Weights of a small transformer language model: biases, 320M tokens.
MLP neurons of a small language model. Each row is named by its layer, matrix (up: input weights; down: output weights) and neuron, and shows model dimensions 0-191. Each number is 128 + 24 x the weight over its row's rms, rounded and kept within 0 to 255. Numbers have three digits each.
After each neuron's rows, "fires on" lists the tokens most often at its 100 highest values on Wikipedia text that the model never trained on. A number after a token or word is its count.

L7.up66:170130111081101170132113109080137146074160130112109132165137145175144191125098138113157162080141117166132122183100124136122135144133087134122112135134123133123110165112147177095165142155097151136127104117146121117096148115141144131117102118111132158115114077147180141110160145123135144136109109145140113132074137101087133153121132115147140110146145135117150146091144119126140104138122135105111125113117156112119113135086104141117127125098140087106126126157169129155136080121141098121122129172072109121124115088135123092165101122077092123155130162102165108097154122139159135161
L7.down66:120142121192119128137132114156101148199134140160136132112154135121109130124127172100145115119078112082119138140121146142165076119094139122152153132117168159134123134123095110158133174085126135120105088099085155109119121121152132141131086139157102111130165112142146105104137144114121103092159195126135118104136172149137113106135112168107122132111163102136159160132170109131134165135152143125148150106151135097112147133126136061166146162095109107105116157103083153125119111100114116142093121089107144099142165130132092140122096109128136115140104139149148145105079138159144129129
fires on: "a" 52, "i" 32, "am" 5

L4.up121:189147156076081107128103136113107125114131158128125108104179176100119114099173108115098108171176144123129170140151125103125139139131179093135147111100108107113136113128108128115130126134136173142111140114099119140098127108088139153137119112188112120106124117082142157152107128152093130144161144147132093132107134147146148129118140130116135120127136151109132116121135058099123153156110147138109153141098140153145139090138169156146140107093120154117126111137144109149163118133200083127109170150119129112124121128153076143155117114141118085103109093141138115161106129156142105078
L4.down121:115132104139151094135122109165088170158129101123139118138135140128137077146136190146125099124126118152129149138134139138114119085125128144139098143175122122181117081178126129159179173066149123129121108134145083127169101127122128148091117110111121122107152127177139136121086164118127130123100157122147120159104127117072088124151115125127108113129154130066160156163167124116122099121112115121108105115108109150114105125200090128152116156161144101110126160132119131119124161114124130143118156089123150121153137082094125095109165149135083141098137154117131135127131132135154127095
fires on: "z" 28, ")" 19, " States" 6, " France" 5, "F" 4

L2.up474:103152116122096134126125146152071098128109167142115131121138131161089132107122169176181112107137127116139147144145112132161180099119149126116093120146105133105131153124108133154117130138143140120091100123098125079127162149102147128095121131117123120128155140143094097148146112119114164174123108132138150082152153112174078142127141136128127153173101149102088139104139160128134112118180159105151124165140100154118111110137151140161109156116107114081138103111159125143127133175138106090113127113145152188149116114104126094076114120100108141134111095110099120158111099138169118189
L2.down474:119107095160159136107076149115124146088139147108149114124155153111154134147148145114177121128127134124136124156118133098129101171088162130072113111139063124123158106121121156161123191116106102135131134090154155151124112121166136170133107154134142124137100093119145139121130111099133131122140121115103139154149167141132143110088126134140159101156133178133134119096137078150136120087137123145118136082118149141131125155150172097104140110110166128070125155193105124130119102132093165150082092138103124106144092123116161126144106155129176122131117140127140098104082118135149153150
fires on: "oc" 38, "um" 23, " sim" 15, "uc" 12

L7.up566:114091138119108151161135125086133167086138105113121102175131163143131177109146148137133107156077119114156125162141133140095141130127134135171118108121104175117088146105115195103157144143116151154104110088114135094107171097141090137101155131137139095148112142126113154146128105119124106175138101172146112128114114118102112132102188135135085122166119099122122164164169161104111121170155130137128120114146119174095122152115128118147111134124116161113136123166110087125136144136185075140082147123128129148153126133147129110149115118101153086111109122088144150117098143136124098129
L7.down566:078194134097150125146097108131094147089099146116131159134103130142080117109118149124134131124138120139104146130114163170144079128140155141116066087154160161121134100116144109147046114101177106126123127136187137117139098109138123140134122143149094134100152090163138104135173178114143134151111112132097148151125180102157153099147121118104135120126181156108114144117128101127137120120135120139121157081123145147147097155123172108087122117121124101137137077125110138144126114118101152137122113162129144153119126163136132149126119157106168153106114122138116092143110109106156099145
fires on: "aw" 17, "ic" 13, " of" 8, "act" 6, "at" 6, "ib" 5

L4.up279:144146138119105151124071121130102111137134156163099127127132148135087103122123107130107099156112132159157099152161150156139173121105103173173114114142081110117154149124081159144162166151140123128156137125152085116136174145112081110088099099147138168164116144134110157110114125137108119130120132131102132120124134161139105130076134125119117090136128119118150130109123142130166126163164121135151115140146130166140172144119090132100081178147095175106108143166126139122101096145124125091152126114113084129119110042120168122136112149080107144135098108128136131147113126148161121129
L4.down279:111094135137148106132148105125115087129142114092077143121100140142149097116161134115138136128174169107138144144120111114122087138135148095093083131185130119167139138133096134143129152118115158139142150126128108125152149106120115108129164120091160162128120089180093146139092122153119167148099104109156123158123137084153187115157096110105158155150150171137087138107132113118114138145113116138110153152109113125105136103111125109137087106137127120105126096145181125105095113102123148117173111181106128099121135146117154124174150146131128095138100117077178168107102129136168110159
fires on: "us" 30, "uc" 19, "ail" 14, "ot" 11, "re" 7, "oc" 6

L7.up452:170127133087108102143101121132161128100124182157138080085113124166109137081147128100110141108114153124166120135132111157142140133183139111151122137120138107142161095099118137122141174129126152129112117095169166110128139093102169113142099105103144105119144184154093146127109133129089120107163131149117159144134102130101098120125103121151125170099107146119101097140147118084117096124148112156097141141128122175123113128124148137170106134172128112120110136150128073122152164155102101145111159173139172090122089125140108179128117110138086116100104109148139111131133125106174101139
L7.down452:154146135135131132092177088178106126135136159113146115138121141142140107099163103133146120224091105157125149104173167100078113173119128133119159151097158098088122111138125158181156143121106137120119125127144115113103117130128059114120146132142139130109112155121138150136165123085075128103112135126147151107134111119140124098117150119092147105137117121118150114122164153115141127133100104172105090162110150107183112155115138124123155102112126149126153140112133137132131144114108098069121145136126110110127134112103114101130133124156148119121196104171110153114090136101105150136
fires on: "ad" 27, "ber" 11, "g" 10, "as" 8, "ort" 5

L2.up5:142160096068104124149118109172113118128113150158122095135118092136111112115116112138162133142137129120099139144088094166136135131147151108192115148145149126140151116124114139113117181142094150194105136112152111128120124142136115161118121087181112100142112129135163130144156123117090167148134091139144149141113138143107113112163113123158150144107110142156114106119138159119139124154142101143103104168126136174107125184148181122141123124129132132115111155146136111153113188140153129129124118122130145101125153124095087132123101117108053143130115147133123113143143059132136055154
L2.down5:117147156099145083113131153100130083145123119137095129196101087111125130085102146136096107145098126122095126132130118117126142130137108178113133090109113135132125140110072165124158132110153165115118158088101119127107142120103099147139096145115120152121113115092110122122125140109155129172129108150136129138156113153130099117123139135165118098164092134097177130146165195101136086128142136151136171107150128133133138111160117158188126141175119112139139143091117162175134161169125140091118116098118103130109125142095119122148117153115151109151127104150135142125059155159155110101
fires on: "g" 29, "ort" 16, "tt" 9, "u" 8, "ard" 7, "aged" 4

L4.up139:095146111138111133118110105116094100133130125153110086127120130137128078117133143118186116098150143120131144103085121142137140141116109109108136114153148138077165162119072167103107119153134132150101160135085130120141153132116115145106133146104116130161086151158173145121124153149109132171090127127145187137133145115129113111165159105150163147089129184125158103103107104134161152159132102108114143125115159158114158133112132143122114141121137083098138162123135109148122142125112133129153120139114115139157181125114087158132119129083066086142128138111105102075131054107133120156
L4.down139:141114157095147147116122114144133149088108121103071160163151076130165151175092128118093145197108147143127129156089137072126131124145126153124130123118153161188123103138136112087130162134143107104159110117144101116143124104159122104110135075081166122143096173132144117138107170132109122149099125123085133142122144116094138118111192160166131111110112132115135138133127143111161107146165134104150124086124119091130102114147106154102119125121150130165111123164144115139143118132096092085118105150153148110156130153175172139152105108153150117120117115144101117148114128112137134107
fires on: " has" 31, " had" 13, "’" 12, "ite" 8, "ism" 7

L7.up481:148090097113135146105129092115184112110133129122125145138115101151179187139134146094138122095139177165143117148142125095158130153163133208104135106144087133102106159109155182137138130081122162126124122074169154137117127107138120120150122151124090105161136124144107143110140158122108170156121160191144142094102138148109117108122118115139134124124096150116133120101103137089111160119132173122097203121123131099132111128105149109145100120103125109137116163131128125140091095118135133131119121170117128105114097129124111091117109138135135135153122146140112091166111070110124119116
L7.down481:112123167107159129078127145176097120149093145144117103182120129083140141111100135158180100151147092101095122135139104130117128125118145119150113127087147171114135135134136120131098148121120117111115124139136130127121175157164107144165096126134136097109104158172172162132128147110164169097124128128119085134160167124117096109150149136120123085130099069113117140140132122148132076090117134140177127117114065135125104122141161146154142146137166116118149133172123129115120143118078109122119162075113123129140134134128123111145138094118117150134127093132066137135182155131168130108
fires on: " Mar" 17, "am" 13, "ar" 13, "ad" 7, "a" 6

L9.up252:093160125080148121158137180163117120108141111176119099110131154116131158134137120119145089145121128132125143112152183126148126140202102139149101094090114119151133138116113162076123088112144149117094154104110103094144119111116096133108104123139086150122113142129150147162116109203080140158135137161089087139132115149137127137093125105129147131117078104138123150074106139132111115155118123095082104131133163136139150155135134125165121134132137149122144107120117116149118120111143107161109119119093132127156129139137177153131117102167138156094159118095122138122116095182174108141
L9.down252:133120110147154117087124101103158133125131145092109147126130162138135163066097104145111107115116149124140148116163103115154219149160097134159161093090146143133155117170107146130118107154138101137149121113121150121133131110111121109111120130126125136109156163080159139133125129124110109159083150111138077151158120137128095161125172122110121101139106120127105143132102083162122143109132138089178141129136124131150141091146146119165113140142124158152107064120092127092140100088131122127162077142116097146169137108135131109137101072127130143124142128139116172161128152148133169101
fires on: " F" 13, " the" 11, " Lab" 8, "it" 6, "le" 6, " Bl" 6

L7.up280:151146118114176118130142158142119113125139142128114088132167144164130156111127129115176154127109124138155157158133157163134135090126170116159125098105143118117104132086123112162140117173153114094139139148101154104115152095110075124122125110142081123124100143133121138138089112118144170140105139131149160161091089117153140141109120089150125132104095109119156127145129143120131086137106159139114123170139080131128128099104162105125092167129073139095174134146166131127129137162126074122142149130067125161111143146126123122161167150122111141153099127105116108150048147151132133090
L7.down280:116149146144166075146119191117115152085134075147118132177098121158123146104129169153136161104132100121110155155122146151137103121090136125057079111125114135151119155109142130126131119133116110142138116101157115106138105111177127149108083116125114175155178144152118117132153168152094109136116151128197136086126123115108117171156131128115118120120131100093144169129099102154096121125109148127129105128135182116083144125145144139118097138115074117165144118106133129119170098111152121127153136103159092122086127144120143141160111113113123137134143130136106117137132095127113145182
fires on: "er" 24, "us" 22, "at" 8, "ass" 8, " of" 6, "is" 4

L4.up200:092128139118117141139104153141139130111135107123133141149164118119130133073153152155128094171170137149137155122144084130101134196128124109135140087152146139161141136105182146138156111114073109170112154110112094145138167162131074156141115136173097111157095139129121124130138128154103110148140131129122117158111138133129129136135105128119161122138139155117111111156101083137093083140147115152125104148078086105083149198144120132140139141139103082112142136134129128115130116165154106141155123153128103156155145117148119122116116095102114089092110151098105144164125114173119092075
L4.down200:133121131131105146118144113142113122117124128114157122147125103130116089153141125086086130163098133106121139111133147144089141126113141098129153133094126110105111164132158132148132156125172114142117143127144093131125116118147089092144158106146127087126171153119106146145127175123105136154130160137097141126137159151145155157157140090095127100190138116129121138096149063145146133131153156104186137113113118100129147108175151101120140151167111128089104118159165125113154151094125172136129083162114118102087176108119135132073114070101158137150150082142122110157166116080110118130
fires on: "ing" 38, "p" 9, " Pro" 8, "th" 7, " Comp" 5, "er" 4

L9.up318:158101127120146128157149117123137135112119114177148129104103080152122159121134150089081109136094144176129145115137152150132131146166145125120101103153164130107113157111095094092098119132131141144141132089139130101125127094099119137158099128166112096116077138133150121167134111150104175150113088112140171168120179140118073125150184129135133125102110137090134138089182091115137115120126132139143126143134168124107132116130114132143120121092185141099163135138129109177123159143117115118125135085123137119112121083143171116134083093117156141122120111108117099135088161113184105135
L9.down318:095089155112132165103163163141074128145125118137172118163147128138111135065125130154119121143133130104112127144103117109131234113125107126152113104139128157157113115116129080148182131149108102169103151106080125101108156124113111104167122100135154167105149142157129141128144115141104109132111162109118158113137127137127115191080119140105142135154130121114166143109128147109112137154136158150114135140149140135135109125134106119094122140121130167124139107128111075126096125136139179078119095114148092109148131174137133128135128132115119094123141149135124150124122123060076122142
fires on: " (" 33, "°" 17, "-" 13, "." 9, " −" 4

L4.up317:152165135165111105153157129162090145122167147119148128144141147141125110146107109108137140128138158145083125122137153168086143171145097134141133126150092135143126120128125160125104085173103120123119142127113094140105129111120117124111067128175114142103152117090117163110149125149126108075119103138116093165106089160119121124146130095118114136093179129141116104137116163120121111144137085139146084131101146133065089143139089092150089128151128155113178128174138146143144132141118162126126104163109167116111149111157095111114148111129091151156117128120147074118133098157117165175
L4.down317:122123124130131105139118184108136130138145145159167134127134082098174136199133082146095152111103147108100105127108127084113152102122137117136133126153149135139131118162106135155093123074148117096152128108147169096099137106121143137132100117119134122158080140136100130117138123127133138092113103183143153151111159127157136113159115126126121106105139114100125136132121103122091164139127128163112094116073178116149083165141151138121102109095128067143093155125157113136109118152157107106140123154173177170130074135132171115095144153112141110120150171128147136115163120151145133134
fires on: "." 33, "ode" 8, ";" 6, ":" 5

L3.up241:094125138130117115150118125113093127112149136114144116168147135116155161148096167120134141095137165182087094121130094150121127140159170090161170122135147132116106141127117179136102088149133136128065166153142130093132116124143105098086113111124120131126138134145121161113147124156163106082161110143103080102119144148134150164158115122129134133108107137125138113114132112122139112135104125125109146147090123146086129116139103117156107104108103143087188139146164135125158147191130134147141089150116143168141139101081130125131101053163111103085117132135167125110115144130142178130
L3.down241:143120134128138086149132140112118153131102131149126173152129115159060117249131129150168094098118069102087098142110092118142124118144135139104140173119146113113166094131120158126150103132137131107144103130143161141119157117141145103145153131148118123106122157117168160130099179111134140128116126123119103142111118117148120131107132112120141066155176131142164101099153120131131159133139119183113115119109109062150130134115130111092124123160152123159123139157112090127098106122099104120113116097131125174152140155121131090131159127102127148128155125096114131139128115132134097107
fires on: ";" 24, ":" 21, " of" 17, " with" 12, " as" 10, " by" 7